config.yaml
n_kv_head: 4
d_mlp: 1536
norm_eps: 1e-06
positions: "rope"
tie_embeddings: false
init_std_qkv: 0.0255
lr_mult_qkv: 0.5
grad_clip: 0.5
decay_fraction: 1.0
steps: 4887
MLP neurons of a small language model. Each row is named by its layer, matrix (up: input weights; down: output weights) and neuron, and shows model dimensions 240-431. Each number is 128 + 24 x the weight over its row's rms, rounded and kept within 0 to 255. Numbers have three digits each.
After each neuron's rows, "fires in" lists the words (lower case) most often at its 100 highest values on Wikipedia text that the model never trained on. A number after a token or word is its count.

L7.up193:126145098098126166138126130116131183147110106162111146086108129114133129144098082125114127108106117150110156083124109157145154097134108147102089113115125170100141131114140134143126124143197128144161139110126095117146155135118128105148168125117136125115123149153133172101108120124083115103163113134129126153076132086176131097145096134128121136084150151155147114128149109153070169135135114131110139121096149073061097138098160129162144118073157096165138162088092145146122172103129121126142128092147149148117165131122162123090132142115145158128116124147102110146092160108118115108
L7.down193:146083088149169122136152113135152167142118095141144105106157132105143105115094088146159079139148150141102148163100141119139122117128133119109072153139115156108118129120132148100135101093111117144163162158184136161114155158120155106133158169168092148107125116130095112128122099087088080138147106146141127104140125142131113123159093139124165140159140127097103083132114125113119123105099146121119092123165153166133142112151141129154131137158125141118135136145156156151132154134136141108116145146126146083093092122119131163131159137080106136109160139066101108139129128155120144108
fires in: "to" 45, "was" 31

L4.up966:081163129133134166120102133112104110118103089121125093122099096146164157102115140147179120153117101169135111136145088122111109145128137099088106152142079131128138152152114180121159117125122113133124144116103120119135117110093083112138150110153130145189098117087112133141164109104138096146129159062148198103094149126104131111143156129151126131109148150109126147209153135170129118117155101111096093134149148126133127115125176113164104130118114158119162129157120155142109126124112096126135134107143107114133176133155175117185091183080106147155097138151105144148146124127160150152
L4.down966:104135146113160115144098161133134180144134149122155145125101135118150124156139115128127094087065121082063064131155127125164120137164107145131139112119130118134157133124115087164133125110129165180108120126128097141107157124115156108112182095158102127091117095126131124078116118127150115139149112154169121144145104135116125167133104090161138153139113144148106138119111129079134143095101108155129160097110118126162135130130092097123161173111110100148140078087135129142148112096163149148109135131147162137133109069110145150143130102167081119096094104145124110153115097116097167137
fires in: "to" 52, "in" 13, "of" 5, "with" 4

L7.up1086:118120119114134131106114167117128179144117130168161120099125091133139130123125117115164172134124124109167178130119103100146123150174117119109149108116140118139157168115134146128161090110144153079146131104122066144164126090149100143134148073139118154099106127091158114120133143077140132131159103142185128151107166110154168128165131139169126076110125163139113132124136108134088133141159116106144091139161088105119138107100162119140159108134151102152114166091078144117138133135118134111127115140140105097106151138131169127107140137115140111137111146140126133178107147157124143172
L7.down1086:126149110086174121154179140126113147171122138140114138122103098082136111153105099158156097142148102168142112095162118163105144146164126134106108074120104116135144139128113148090135124163135151166126148153136153130139183125132143117098163113149132123110190151140163102116108101145128117110116092110168142150127115110090078131133093189109134156155102119119150140150073099095165155111116128140133154110085193118124094120109105114117113122144137087138127114085114148098170102115141134099158172140152105119124128161115117138137121118137163143117116149090161089122112097107155130154
fires in: "to" 97

L4.up1218:124111095108142165170120119136100153136157116078121147115167155128137124135117156104122149158130092089144132111118100131087106114108099122087130114129129178147139147132094147114138146172164145124122152138114166096137108165132121159108144140160117110093089110074140131131162166123094113113142189101119140150185118127132108061128149088111126174115129150126121136150116087156108063127151131094084172093124149112149112111133114117120124144132140129125126146112143124119084130083158145155119111102145115100086151130130113128140092126129057077082123099121140124102128092113107136140
L4.down1218:108079139154144158119156160103127115120102103092127131140130132153125091088164108153146150160114104123164107088123129130109124110138136109144151115124183143167136172169125109151155122151197156167123133176161159079088114164103147117135058100126099143139125126129121086144122144102105123107126093155123150148129119132126147106092106104118134131178119123113103091119121117113110176104149141144114163108118142133141154120112080126148124123141150142127124127119105090124145098079133128090131152103119121147152142112128103097103100149130118147098147154148156125110148074080144130160
fires in: "he" 42, "healy" 4, "subtropical" 4

L4.up1486:140126159112091120161142157105114115102151125151132116139111116106123126113104110153170143107117165130141125160156090162121140134114141098154157117116116109119142199165143164171145120156184166116134117115139083133123151142103105138141123127176106158110108132132129169135124127142126115159178113131143119139110138129155153110183076102187104119121090138178156172095111137154073106130148160125124105116123135134089107134107127151112131124133149124099120123129153158119134165113119124094097137126170094103095163133146125087127120143098134133105110129155118150124142145081171143133
L4.down1486:111151132144142113116105144140123124136141105167123112093126130133152103153116103163170129144162132138164102112113145094145162161117159173124153121133104137112138128134118119128087148132142094125184150192103138151145108122095087087146158086122150097115130096082096137117113113122128157151123096093130124131128126140138133113166120131118137124097090127129166100126113153074108128143108141140115117132073165154089139139084141129118132125097140074162144078145130140121119111087127050133181133158135107134130120137111101130110095099137127157137138136155207208087130141150117133111
fires in: "to" 39, "at" 12, "of" 7, "who" 6

L4.up877:140110080085124085133115159115099115130114149090114138124134124114134124095110105127093120139160124169115129140107108144123100145128106090150118112136116126129117116135118120118136144165136097077139109105119166107143131117133126156178163109117120160109110117094115124175135118157111097144140146095135132102149173138124118168150122144133140082131104151106159185148100123142126098152108127138134146106114134119128131109111115156126106091157119142156163106122118122190104147117148134165126163124101086162149147126136106162134138130145116129129120145163141096136091135082101164134
L4.down877:145141087084115178105153167103082110148118099113087100141125142146126142159120130122157146128167132125111095112097149113128133121182082153148117165130161130120143083173131114120080104099138149139165102117155160111157155124068142131131128163109180152129147123123169161116130088125097124155134109152106149164134149119104128098147147100157139113115129134122143111137122118142118181075143170112105129174122139110114125149174128144125109154114119162104135088085146143133098122134145116145148095150144129137096119156131155151188137146110108089131164152123122106124138127148158075157
fires in: "of" 65, "2019" 7

L6.up205:143119147133146138149127141098091103124102105147160113147110118130129148128122121162121117154136111150195124094132112154150124084147082110096143164067164134168126138155128126072099143122130124079116170115134088153082147135086089117161140112152112151146141134117116156135104102123119143149145155107196143148155145118180113136138124135150143123122107120110156113149123155124130108115123167108121112126118148134121144149141139098108145086153122150090140132129048151144103118167132116150129125148124110137100153150134147110127096139146150092105121119102158109191130112116144114177
L6.down205:123143125114131118167169145132131148161124103134110127148145171149121149133136128128143155110147134122095133129112104092133152179135156168141116164157120143145061176116151130168113159136129103131114139164119108118129102093131100141167091120132178118152142111123127115122108099142120169146127125119152167089100140072141140111128145091111127151113126132114104140125141103051094130142136107158132139143117112110158146113153140159163109077094104106103126136123175121122139135098167160111126152110097126182138173079136127141096117163097109126140154144138174118078140109164097125087
fires in: "he" 40, "his" 13, "two" 12, "one" 5, "their" 5, "her" 4

L6.up106:145072141156087106138058153101095155101123101107139123116110064114116137123111077158121113133151155122141130122124121128119123159158117077095143156136133132163090118150087132170116128073114135114163143194143092129164124120158135157171151136125142123107089145154141135146099106126151123130167129141178143117125152089118117161118130147118121110115158124100111126166145128156129127141139110136148157121108127134135114123126153166126146115125151109102127130079152132134134161167161155157121177153143134158089121136105136137102108136155082134126179112085142087131145106111145113134
L6.down106:166116147132134121092096134142177166170086115112123145088122162091140147136131163144138097157118113110136143146126106122113133157145115125137145101128139141142152113106121099143164123078073082107096141123175141123095152132101099122111111074158093128101140106161179129157145150120151131129149117151120143169116154137108111065129126074118103141128121152165139096148094135132154114094128145139126094145136138116120148118110103179120125144103113129115116095103128149118150102174147126109138114117128134084105102113111109108137167178132104135134154156135113131123134131152126143114
fires in: "of" 89, "ofakim" 4

L6.up378:102092108077122082129143124149138132124125114128120142133101116160157110113135089101141160144149150120110155138090110125145126134128153095073119131106122150152139191118117140174153119154115149155115134104120126156148104142092117144155124101169122112121132137101160183130126121115150108083100126131163150138089115102206087140119174118121146143093139128136125127141113127176123115096080107105123130156114111140096077101141120085176125138140119140087132156133139152104093121165134119123138133169163131154058119105148164099158158140106104121170132095123110165102132131169104123103
L6.down378:158125116147148153156121117072140099165117112132113108081139097163142115134153116139122104116132148118128150164125071112124102116123090130089134127121136135165117154148142140117151112124086142135115135100092118137089120150115067145118128118098130132107149120132147118125112117081106117118136111168166090127121124121168107120107141198096102121159148145122115150121211155098130110118161161148129129130091083130137116092146120148130101122099140158112119104110141153184095117123168147112140150121172136128100108120122139141129128125145099118109171126152119135156144146180125141131
fires in: "in" 90

L4.up278:125123118102126082098114155160106177123125112137130132101114150129123130111116103125164129150126122091117118118152124117140114149112131079059158112114094120150167124111107128131127141153148091138111153117117136113165107094156188136157124148050097136096110119083164165171114108096109131109131169113148138137127113123134111144153132127165147123117120132102153142150093134132101143129197109138105201100134176124122134087148135120089127114057136104125172187110121158160116147169123140102141153127147147120103144110131163149112145144142075096093170090105111149114082126129134113134
L4.down278:142118127146102127066143158095161132129145113162150148156148159095081151137138154129139099124098149078167150162143101102131133170154135109099089126104083166137113092133118119126127126101101174105147150126109138131136124179135082108118147110132125136076137141126133149153152090117135103084113136157117105125142130125107141090104161118123098105148162128127125101134135152137126143129125120145102146125118120134148118139128088124120118098136151150109150072134158112116152115099137103095134139131142138145112127125103128102144177140070109113090144165168166123152095157138159103110
fires in: "of" 47, "a" 10, "for" 4, "cl" 4

L7.up1277:137109126076113167163078163143094116086110164119125060115114107164140129073102126144147134168134139110145145135140117168155146124173104125132117132109148136097145167089114147159087143132123111144136149106098109125143093149078125138099104161092160092134107139114145125166101089120144157139132109092143137137152130116103131126123103106099134125132155110164096117114095107150121146158125129146090136101139112124123117133138130155122140118141178124105104125087154164147108162141122157118131162099119106159136111087100121111136111119118142132111145132153129115160103068113120111118
L7.down1277:146079133115135094104120137122122146114107121113102178110104116145139088086099161163147140121172137136153106153129118169131166109143105163165096098124080124132126147121135151163153137111141142152191104178086137137126089129094107130161110120129125149087166082122134114146113149140116169127136152115150132120083090140131194066133138126092142134153104128121167108099115122131127123120118138178102127111112153133139148105148100135136176121115170109110130131161114121129113121157107086117122156129127149168124128133098171123143139145103106102106082148145118145157083099141154147123
fires in: "a" 45, "best" 24

L4.up451:139065138094117139136083087125122104128105116115115107166065104131105132109116147114145146132149097127141136125096118120142129062095178156145116158105125130118148195139141139118116150133160090135088152143108094168034101125091148134127107100104141110147113121116140118135112118146130111072116159151076139113110135092114142108119098051111111134107142109174118130114138074146169153119136159098099106084120103176098125138167089138172125107137123088110097105125124110146125150152103131123168162124119156149151141170122160096146088126088126137094107147169165137154134134103123139158
L4.down451:114114136132120099145115125091129148156125100120137128103104148119155097137140156152160150133110140096105110133119112116108172108139151099149116158130130156129153120135093110104165106136119143178168116143110095142099133134078137157143158111156090158139107111088124096130141155085154145171144171108112116163126146166114171163151108125077100150110134139123175141086130140110142047126130093132123137125177158151118131109104127174109119178087134162113125178154120133134137112095173150118092130150132110093136135120133131162114131126114077130122156121125174142105134085105097119123
fires in: "the" 32, "a" 23, "old" 5, "an" 4

L4.up841:174135125105171110163139127141119149141100108071141137122148134117165107097141084107111135127134131127096143106130096172105103123133156096133181128099148124153160126143130118127136108133125127115154139123128151137150131132115123140162132167145131126102113172111109173101121148121141116125173127125103123149146157159147060095146155124150107147144100089070118148128101142147121071107095157102169151119089164096129138139112113156088201127145121168114126153109110093115066125115148116149133121115106128132106139104171175139163169113105099108140135110121133121100105091103153162112
L4.down841:135110105116127138108148116141157095116164120139174160144126116144127083155145131135139129106121127122113166123116148154167136101122125056111151117086142151093123153101144123111105125095154131113150160123155126117105173132130120135084134146133162154130132107126170127139118153134091150141077118129192120160094113112169140108128122106116089135167132117104113117134083122159114131105182137122121093107179127106114110128109076113135101105107153095086095111155146124110166115140177105126116130117161109159100139122132164138145156144107110116195129113146151100170114127192160135128
fires in: "her" 20, "his" 20, "my" 9, "he" 8

L7.up814:143128097106152167146133118129118156142097141085123146067103165120128185133117125127133127132099132170152116088084130118155153122121120155100162114111114146114123103179160124157126124131117144118094130183127105121107136122138121169133142140113138112118084163157118155141145080130128127158141122122102177123170113124124077130150100092113125115103129132122132121138112083162144115119112110100078105100131133163147157148154112141133171131136107127153110149138116125153151111137143120084100152151114138165154156111092116114119134135127161121107132092124121107103137131118114119129
L7.down814:173126160139123094145165129134122101124130122155137115099116126151098120115120172107104096109136107110101076127160124118162165160117125158121146163135157150134111148147184146113151099139146128100143141162108102173143176133142100167137132139096157105131111145121168168113089151143118098146143072127118133124139137070117144094126134133126135128132117115114173109091148150192122144096121118104112128131127116150085128093118150115110125126142136122121092120145134108166129136120080114129107119155156101163128078151090143136145115104086144105140107130130119099126117116120080154121
fires in: "the" 70, "a" 18

L7.up295:097101095097118149148088160152094142094109119098066115085154116121155127113158133141137118121140124103142140133103127170150117092075157108120138136124126154092156153115115144132078134140162087146137126113118095129150095122104091151181130147146106114151143134150117161117123125143154108093117125084129142132123179113172113123134122119149122158135110162183088129125125122123165081118102161121131157140099125108120115108133147168129150112091147161112131113136114122162105086154136098094115179148123095176118089102095105111121121111074134165091104141114110165144117115139108136137
L7.down295:165098123130175167100144129082098140138106119157101138104068126125140162123139124107162104121144126124102111143122092115048113139134141181146147134102085150153097115116088137145160139087132132137117140135118146198156140101151109133134099095111114148130140137070175108109139144114174082136112123081136102136148129143144117137139140180172182112144148087126178182130101125124098116115085137167127124105127147102150107193184102118133133122132153162094118140114122138151121146155149127139147142150123105125079126134099146119108133123132117158112160131132095114099092169098095103124
fires in: "in" 65, "a" 10, "the" 6

L6.up859:135119161127122085158152156116152126147085105102078119121128112104118143129124168118138133165140136146087128122124120104112126139115146098132099177126148164116150139152070163134182139103178147114115159176115102145079076077091099109115164146098122081078125107127127141159131124106144117132171157121154143144124118091126109169154148096159123108139111103106154120161101149119131126146157111139141127124137164113162171088108138192155156080145098166125148133112185125159131147119159152138122102095125122193122144101079143095151101173153116121120137159115135102131118124128080123170
L6.down859:128163149110139139115169150135133143132168119128140108160123120157111167115128098100172080105132081119099138155137123084117142171134118166115130132142185118093142166129123160166133097135154130143091153173152148127111147127128125105117142121129159143146104131122124117108110143173113111099124120121200151126123139117133097138172132128111117129132091100145144115084121151136105176129152107118103155133138142133119087117161138174157115110138101114127133151134145138152149102152139133129084138131110121159132106140109134136137079142129114176133137139139134115136106156122155149188
fires in: "for" 43, "was" 11, "after" 8, "of" 7, "age" 5

L4.up1094:136112132113123127169129097133067147116117126136124127129147156180142083105118167149117128155127122159096148109126133111104150132136129130129138152110136122138126153121135133156127106167159101104148176145126143152150135137145120137151116158124146116164132125137135123186119147158129109122157117174107119175098128129142109088157136100134117144116110151119120103122108134107137137116129124154120145119117120114103136121074101118103130127128134144126151126133140101102060143138151124142106104094118083109107119136141133109127106156106112146118132104145140136180137112167192130105
L4.down1094:141139128147051121134162141100124075156095126152156099132108116132142141123129180134104150152128095152148122111129125099116130093075121111119105119121167134150164118143102147110123148146116155113166107107154117064124180161129134172111156138140091175121118157112117120149163202067072141170181133156152123143051171117121130165084129159147122170129123147121124075116121141098105131135134147107124126166133104133085129125141136135128085116126137107121129122113120113160100104150148118147122107108116108132130120125142121111129148096085137104114134170080122124169112136091186118153
fires in: "he" 34, "she" 9, "you" 8, "it" 8

L7.up1462:144147121118141103110108144104123117123127129112107116134106136124118141076121093164147125095113115155178157116093135179151123145140122121132115112123152142130116160105119117096157114157098126122107145113128069171115139091148120129140106093159185078160135136096134107109125077117121101160110127147153140127121140123114128152142098136151145138124146104136150124138125144134103102120163108103147137110149140117106150107085144148110143107116125092105129093142159121093156091127143097072094154146148119139123170106116147134157099102156152115103137122168174073126114082149130108141
L7.down1462:161119127123116134121173084116139131101155089093131131096149159123170137130168153156134132150105112146102179134165123098133144137160150138112133136129148101146122150162112119148134161146167143148113104129112143133114112134141133087164122146137096138096155113112125124132117141157133130124130124135136118133100145093120094136122121065110128141161089141100137150113114098127116167103113136170131155137121100166124081126092100177118097117179092094102098133126086164152127167158135075095110134088151090147138114138133085142129109113170139152115146150077113124135140130093112189121
fires in: "the" 88, "to" 4

L4.up254:164113109133133140151130145146087178148118134103092123102131151137114186116126163154156129167166100107145143119140108176121120075126107167088174114066104141152122102105114157083138120122112112142144133155128108140141140118130155142083150133106108130120119143117101171137134140128143127063090111075104128117119126076165096135128103107149159089124128108115110164109093112140117128145106162125153138094109116107126099110117114097098106096075092140092181113091127138108104115086116137109104150162156108124062170125115098084123156160146114110138087116136154081125100126178086136094
L4.down254:118112180104134069119121119130066104140148121158120125113140142129116147150131138145131119151146159119069122114136154111133135145160118144154152155123127136132129099129150124114113068152074105082148086140147157130109115134102147130132136079117086114111137065097095124129100109117111146158106141111135125133150123100125151128101132085158143131155135142126099162126098109136098125120120151130163119150135108104129124177084130136105091119172150093108153104179145113168148152119103150122125114114128116121126140101137082124136130087139089145150095132108119133124098139095151119110
fires in: "a" 18, "the" 16, "with" 12, "of" 11, "an" 10

L7.up408:172096128151106145178141115167119139056104153160107131137142130143142171129130151157160120142086140104170126072121116113126148089121127122111147136100101136169155124108144125131128153096167129124116123139119095160124105142108128176139119119128118115132139192139116117139081120101137120106140164133128146099115183114133131099130137100103155144127126122169096160119097139100152102166099125172134116086102144072111120105055135104146126076117144126100164108118079133131096145153108155106141183108127120110110122105147096127159102127132100093114125077135144093116095135092165147156
L7.down408:127191085149148068114127116130165123150136137112141175177119097111148098141142142131133167120085107151106096144113082123130116125133100161135127128125150103096135133121091160134131101124118089107124155155143122139105152115129154141101136152141110157125153096142118096090160122150159154138135079108149098137116151101118144140135184161166155124121135130157155127144110118141112182108150154155113095134130085079174127149101118136121099089081133138115151097168136131117119132098141116131148129178133114139109114134092163137096131181159108120100125137118084156095135128155111103183
fires in: "a" 30, "an" 21, "one" 15, "the" 7, "two" 4

L6.up1051:126111103177157142145141182137094142144119105127141122124137135151136128119118105096169142115148115116111120103149137168159152080120124140132144120137097185171136104109127161110136121162099071147184141152122143163147109134146137138135113108163091091120090126106127132157100112111173114133153121144138112174142165135136132142117151133128117132132106126110088135128081095104110121136109137123139163109115127101133095117149143156081145139121146141169119145068124148140072109145147132157111153139130120142138122133134107108172112120140126113103122154102114074128137116129110129105
L6.down1051:143117102117130097103149162080141123107118158140123118173149156138157106151099130156108125160108105160134127132105144095131130138147133124095134129140114104126089166139102152123157157125120188111124093150162101092083142150143156142093133160102114104143151061148131144104156160159100088095141105144112118130121153145086127127116061082143140120133148092083128127107118143127148115113177175116158122164140114111107149146111125153073156097105142102130129145113159100134152161149128102108142114113179136136104134160113095136116105093116133123187145125116090138151108124115130176117
fires in: "their" 17, "a" 16, "of" 15, "an" 10, "s" 9, "and" 8

L6.up1192:138104115124105115143148146142132150094170123117141106093145102173127100150142119123149149106181126147143122145061115136143153203128173106115120137115133132145118180125145113144185159120145090125135148121126099129133128110152153136125137092157134114105128133139102142168121089121143094151146141163153135147131152096165116163147112123165182115121131153109125166140092109106150091127119169115185166155113156151119118093143130142115119124153110147113139098105138140168123096144120125184120109141170114125109143150129149132182136128094128097158170104113121110121124131137110134129
L6.down1192:161170117049170158135155149136122112097158114140147193122070143108167148136082109102132169111132146122136150104097164126116134144135100137119104143148132134152095153116177138142138107105181142100114112145117129115124129118135159133117126134090118154122132140117134159081125120158170145071122146113135142115144094132128075195116093113139112152123097111114135134139097152116159144116146155090131120092183120112161109155153132137140104108094134175112120099108159165127155091178099132098130128135099136182125137104139149112124126127124142148145100156117120118109145146108128149162
fires in: "in" 47, "the" 33, "on" 6, "which" 4

L6.up1358:147118138137157113134139124109135126104147094145122155095143092123128159129088161153118145101143143097111169073126087122164135077108153136135116142118113119125168111120148127142119099109156081115178130160095104143148138119140140122143134106124088138099114146097118192114098094142122119125126081108149144096123142126159081139148149180147120115133120160104097111101115129113136143106133138103110160117122130085136118117148119133112141138175184125075156093132103174124145113151114166116097157160103131138117147126088129100122086131120109141155132072134178082138125140099100121124
L6.down1358:143081143114102100110138119136119167120114123092136129138112156138058092121161106059119127119128102181171093201162143141104090168145136148098129119121163120105088152131125120103145154132130142156108128114153122117134109117098108119094129137149119151097156102140129094189151141122151110088144161115103097141153136185126141112105136138103108125129130129133153120118121190145135178164148122137099141121147128140140153146096152133104144101140129113153104168102145093117155135120150085152132123137172131091134099148166132109139137122118132125122125160110122160139136109125162124144
fires in: "of" 27, "in" 10, "to" 7, "with" 7, "and" 7

L4.up1018:117117140091148121145118114142123128169118142133128167084106110165148100101096123138135157123143112116143107085110154129107121140126131140139142129084134149082128160103178166123113165123191122091148162121120103117154113107128140129133144109125087116106116165122122103135108134140114079068125180125087144098136170099138128102140126112181142120106098082139119148170085112130138128118127184147132123120139146130110122093140148164147116117108107147139142101101113093152143130116158114143157119149112124146137127102119151129169136125110128138126139116128122153136125152171079109140
L4.down1018:150100084071123140163123106092116119081136116103098120150115134111118159122132107175144117103148125123168139148173117129119154131176100132126149110064157131133137109141134144165098098151107146128116122118133111131104186136103142129138138117163160135150129118121138152082103107142156167155117105114138102137147153110102161175077137151096119123148091132135140159105114099119104124105178125127158147109134106140102110124088125088118129133119127099154129161147126162137131087134086090130127151157123150105079113185131123109113139103134139149124101113140096147120131096070137130118
fires in: "in" 23, "on" 10, "war" 6, "17" 5, "early" 5, "1765" 4

L6.up777:148150099095121105186115121141124150161110134154076136121115082139138182146144130092161133098158125102116134102125083177131173146133151077102132147127107110132111136135116161151163206149109157110133169144115143138149153112140125110113171151128138191151139154124175130100123158100117127108144105097120110156143165124119144147149097146122121082124120099148145146132101115149064123152135116081109143115134120099096095143164163141099160151147148097135127093135136137104151151111131119099108103122142109140177114140123154119142139125139109175124102097129137118116099100131135141103
L6.down777:140147102103113162111119159141159085105142102152101130119145108102126105144133155158126134125080133144150148118130164138114155135155142149151110134160105125110106143077129129093107160141138140157135110158121134141101162141111118130158139124097126146116143123100104077121098158087119149118127126115137085121138149094100122107112075172137115158151129153140151131136156148128090101093123133133109121166094127147123096100161113113102122157165123084117119128128102109129103147119114102116122188160113093078112129112150128140135138149132180138133143176120129128113146149129140138111
fires in: "to" 61, "not" 8, "only" 6, "be" 4, "first" 4

L4.up107:140138129148159139124157105099161138094122169149149104076127061112108088130133152122144149164074114122126099152138118100113114140099157133181151142106115127116198129133144124094160130116197119132121116158140063102150140097139125116139136103112086118113125131123118136136108140136091086153134171134128105113078164099120114109158073134148148154116109133140089179168150115129093138148144129135122143125072115113082134120095086132123130113078121112122163101128070131128102118124156116124149094128133123113120136125108120123126085145139103147106121101125122116147091160090112134156
L4.down107:118106130103123119131132122163120125138150113088101158134109164152164145133147096129112106111151182159125130151130145150120111139188093108099118160127125142127094128121103133170119133143106179127147163125118180125117170123128124163129129144161173142098153128146164107133160102114119144150120111155132135151152121127159148118093153132100141126165102145124135114118093115153127149135077131174126100136150125122181124121138117124113140149151125127117153163133183140128104094186158116147112152143090125119114112130123131097136164104124121121126128122110160113132146088120091107123
fires in: "in" 22, "on" 16, "at" 11, "book" 7, "of" 7, "was" 5

L4.up133:104139099132135152114145090095088113144144123140119087112110146134148145114140115126099171158178128109131133154139109166139130169124127142125100119132147150128124144112102145142128117186111138115111143121132096119087144129108131159137134118173144113166129142136152133133111120172149092117160138131140119123131133118127107120152106119151160098105142106124150148098105124147116118121097126098105123167081157131143088093084137158151186153140132152105151124098157120150120100114164078120108173115130170134071106130148094115119123132111106169134154108162102131118112108204122146100
L4.down133:172148142130083127110087189135147178140112132122134142103113162117115099145099103132109146097100148125162119135122088117141114188152162111087107133142138119164113109094141142141131141114090098111159107145135105074152126196169123101145089144106145133135129098123130128120141147132105138124184118126087127118143121135153114136143132158154106149118080129181132089135116147118137107105124154135124119123114101162116114106136139088151103069109157119109110130120073141152143102133131108141149117114106140133132102171134155163120128100101140097149121154142115129159118152105114121138
fires in: "is" 33, "in" 14, "was" 9, "been" 5

L4.up894:104117125114131182199132133165092106113114140114129081138106090133136117124131143129152109142102125141141136144117135125111146104165173139088104151078159132133183122135150116166143177150154124167158122124104133145127133099129154170138135133140166127074107151083130127144155129111114098087143140101161120160126166108137136090146136121088138096134108108148099144119123130155123128139125125089167115121132125142125078114155148125113154147127125118124105143130141123107142052174140111106123143096096158096121141099116123122147094146119134148123118127101173125097153106135137133126
L4.down894:166163153132125152111076134122120110108154095110126132132140139139138116111161147140177114099109096077085132095159141172120159113135131172165141155154122135080155108098209098102131136132111132171132123175131119137170140123110136136132110152138163164128170158141122106121118161151129107106111149153122149104106131094130122101110113135143123111136126130095124168082154075098141142127153145190091084075115168147130135146129102100133161123102103101135135151148158110122121121141130104112109112151132137155162123122135094107150119143159139121132123111101149132135136136130163134098
fires in: "s" 45, "a" 17, "his" 13

L4.up439:138082119100127154144103102176099163184115151130136124112141163151131138138073118143135138146150127126150118093153117112118167075143101141122146120103148152157104119131124151144120119185164111093158130151102140157096160157094124148125126128101149126124110166092144157120134092130127100104147109127090112123179132103150118166142156083143137124102136116137148115134165133155102108153143127200130083158117134142169118136114114152138111099117097149125130120085123175151114142133141094091109162109106120143121112144127179101136169127085119086138138108146160063135087147116116130118
L4.down439:148136109117120071131142115105128118120140157116164121109133154095149121150166093134131145120101156136146112154152172130122120143110176122124109124122131127130150130174126155144140088145097132081188135138132095135119139136157160127114106129121128107168171095153122097140100131120143098183133084161092126125153145139182118134140166094128101141130111102149129135144152148122161115074154084122147141137133189145101096170087093143121151128149100100147104100099127138108121110071165121142163126151072127127113129139110123115133155118106130111147158129146102133168110119151129156082
fires in: "as" 27, "became" 8, "become" 7, "being" 7, "played" 5

L7.up350:185109156145147133065151147093130154137113136146133107104132121094131129106138150102141108109161140115093148154129100103122118131127147141119154113166158101109126113156114118155124152168089081120113141196110123120106116072119120095134186147124157095129127109131144149125080131126116130091167099086154127097143148118112161134151133140141122131089093145146171134155093134125094141151145103129134155104151169127141140107136100179165130131109074133144157128120134137164143132168081123121084140127136120103099152137134122124162097148142124139140102107108169084133111122144147169101
L7.down350:167119170128124113177124077102133142127132103110092129113112150091118195075118123079162122145134146120123142108154134107139103120138096131132117142128143140117124142109106119153151121125094150107115132082153146126153102109070107129129128135132169155111136132093174130134100111112124165157104169112108090167120148149158151164173143173113172123140132163148105152093149134124119134158155103141096124086107138096128158149127115100161143104134135136123097139124167155142086149126151135160144080116114098136145136128132125155133115176101084158095134143105135146105118191102117164138
fires in: "of" 76

L4.up1144:147108128124140115149119103166107137096075095088160129123142098170132127122090123083142123162151129149186115153126110115154130087160126119118109118095127153146165110145092121136122144108152081112132146136118072099119077147115170136128151131088108127129082141150162108152095075126148074104135080100139176122116091112101137124152109110116116107124120103109123160129130131165131149182138103120132120107116166092086099127142119133162144140132086152123149143132120113156102093141128121124132129130127068129111166086132141123154152123162143096125111162107119077168117133113142142174
L4.down1144:109142106152124119092099100144139126101108122159127070128144126126097127133115161113167148095120125143155109113127115168130107095103132121130167134148117145122149112122116115126137138150158132144138113126168147109164153096135152127073098079149083129118169170134125152151106127098138092131098130080111132135120093136180121140163149146167110090116118140085128083132149146128157157130116150153121135127106126130123150124093173112158131210101149143088117162138091126137114101105116167159130102151141132118139075133166109106086101109150128149180119089087131132177137126130149128119
fires in: "named" 19, "called" 16, "as" 16, "titled" 4, "renamed" 4, "be" 4

L6.up1304:112137133121111104128109118131097153118119148130137139077117134152109167124131109107138120104120147132147120094128128164127133059140099114114130150101133108100155076105144167118129132159107131140117130118131135129123169097143152173114113139171175116091121140132155187106136134121165126141112122121120129189150134144143153156126099115124122129123156115138131144127077114132134124150115155093101153149155160090143094127113172140124177138117138138117139124097128188163160090139101151120157146111135081129108137093145115132161141129113132126100123083133147078129161137145147143109
L6.down1304:165120087123107096105140128109153106154087095137122115117141147133145137125116105148098114112118120155110116162126107122155156167152138122153152151142111125154137160144129147099160102104141099130067116178116123169119148131112142107114106118112138164100126094114144148111074142116095110129110109101109128147107125137138163086126094127170154128122102144117133163086163141158112106111149128122126121111114144131125141131143112145117138109191159116163098097108111124115120176121104077148113158132095132113163080142097114095139161100097155133171096145113149132187145148121085124112
fires in: "a" 85, "an" 11